MLP neurons of a small language model. Each row is named by its layer, matrix (down: output weights) and neuron, and shows model dimensions 176-239. Each number is 200 + 40 x the weight over its row's rms, rounded and kept within 0 to 999.
After each neuron's rows, "raises" lists the tokens whose logits its output raises most directly, leaving later layers aside.

L3.down1064,206,204,174,236,254,218,216,125,240,177,158,193,165,230,227,172,164,163,167,157,154,222,293,277,189,222,196,177,187,138,232,226,182,171,227,222,222,214,180,203,165,203,183,194,109,225,297,260,171,113,143,183,220,233,176,239,203,201,212,150,208,230,238,251
raises: "oo", "oj", "o S", "ands", "ax"

L3.down218,208,215,185,197,198,249,158,208,204,216,204,200,150,228,175,108,234,216,187,170,137,213,204,160,148,262,207,227,187,205,159,248,212,240,292,157,146,168,180,249,250,209,222,207,184,247,246,122,168,190,222,184,232,110,199,219,204,229,228,232,232,168,241,230
raises: " east", " south", " northeast", " north", " area of "

L3.down388,238,188,260,166,257,175,284,197,189,224,205,186,157,171,126,168,245,226,235,196,227,202,138,144,165,178,158,171,156,183,191,223,196,163,98,203,179,203,211,197,143,192,127,227,91,152,195,239,160,103,318,227,236,236,224,184,179,224,127,167,192,208,146,208
raises: "ism.", "ism and", "ism", "ick", "ering"

L3.down74,183,223,298,173,346,165,153,222,231,273,209,206,291,184,150,219,230,247,200,160,156,154,188,281,202,153,161,204,162,223,258,186,176,209,156,232,214,219,302,221,197,254,177,159,238,207,192,220,245,94,214,229,182,207,211,229,208,167,209,166,244,211,197,219
raises: "ison", "imal", "ism.", "ue", "ism and"

L3.down2636,228,204,209,186,269,153,275,183,200,233,191,222,199,216,134,213,244,119,153,206,126,203,254,158,169,231,197,160,164,192,214,138,105,208,219,216,249,191,235,197,238,168,206,193,266,257,219,151,138,213,163,162,133,221,234,208,188,258,249,182,144,193,216,165
raises: "ia and", "ian", "ia,", "iop", "iana"

L3.down2044,197,212,159,148,318,184,227,171,147,161,225,175,188,214,162,259,236,289,193,197,198,174,265,224,225,209,127,284,258,210,203,289,208,149,262,240,212,150,220,260,170,221,211,159,190,275,190,157,227,239,171,215,209,196,202,186,282,150,152,214,191,228,206,149
raises: "1", "2", "31", "30", "3"

L3.down3041,217,203,201,160,186,223,204,224,200,170,179,188,215,219,201,173,241,206,254,188,228,216,216,175,215,212,183,249,280,218,183,141,171,229,191,168,202,223,198,242,218,145,245,311,204,220,196,265,228,141,185,154,131,253,283,157,206,151,181,195,181,179,230,233
raises: "outhern", "tern", "ophomore", "r.", "now"

L3.down2081,197,232,189,254,187,167,204,128,246,218,184,229,216,209,128,187,147,217,287,172,177,178,190,119,143,137,255,184,217,190,110,166,149,264,252,220,190,141,261,183,250,221,190,241,154,249,160,232,223,214,243,154,163,135,184,299,223,229,167,244,152,132,219,219
raises: " east", " north", " west", " south", " southwest"

L3.down1340,248,166,191,274,111,186,161,247,250,131,251,145,233,177,142,189,171,228,96,152,194,228,235,188,216,140,185,282,231,248,135,147,163,245,231,223,196,171,236,306,200,242,145,255,123,230,196,189,183,239,181,185,88,136,165,152,188,212,177,179,178,184,282,247
raises: "ered", "raft", "ards", "ave", "own"

L3.down810,180,207,184,135,197,200,150,185,214,248,260,160,189,197,259,192,186,250,247,258,187,232,232,129,197,189,227,194,209,260,232,189,230,234,209,164,141,134,218,208,171,212,208,160,190,254,191,192,176,176,232,162,133,153,173,184,285,188,220,226,185,239,178,182
raises: "==Reception==", "==", "ations==", "s==", " career=="

L3.down2598,132,188,243,199,197,150,248,176,251,253,186,193,175,157,153,178,223,211,208,170,125,167,159,212,159,156,249,193,167,211,166,191,150,293,194,200,242,150,199,210,135,266,267,211,276,161,166,173,191,178,222,224,114,277,227,189,261,192,214,172,214,208,190,253
raises: "ings,", "ing, and", "ing,", "ing and", "ing is"

L3.down1834,224,176,220,249,243,173,160,189,212,240,217,108,259,165,175,182,175,208,152,215,197,215,175,145,138,177,206,231,141,234,219,234,146,191,187,173,149,226,197,186,183,187,242,165,151,119,187,200,167,289,209,170,228,172,168,235,214,220,213,187,265,227,215,198
raises: "gar", "mar", "t.", "ves", "gie"

L3.down1379,226,145,207,193,210,226,220,228,186,292,234,223,192,160,202,225,223,173,241,172,154,277,158,143,260,218,132,180,289,165,205,245,174,182,253,100,207,199,240,166,217,263,160,199,204,233,208,216,188,165,172,254,224,177,167,230,236,158,166,217,166,240,219,256
raises: " him", " him a", " him.", "iu", "ait"

L3.down657,208,184,230,114,217,212,250,182,167,194,247,174,241,187,218,192,201,135,181,179,196,250,132,197,189,156,184,236,141,286,232,249,193,143,195,161,256,179,190,170,188,231,254,197,207,194,199,141,194,190,144,242,140,236,216,221,229,191,194,245,169,242,251,196
raises: "93", "98", "68", "33", "34"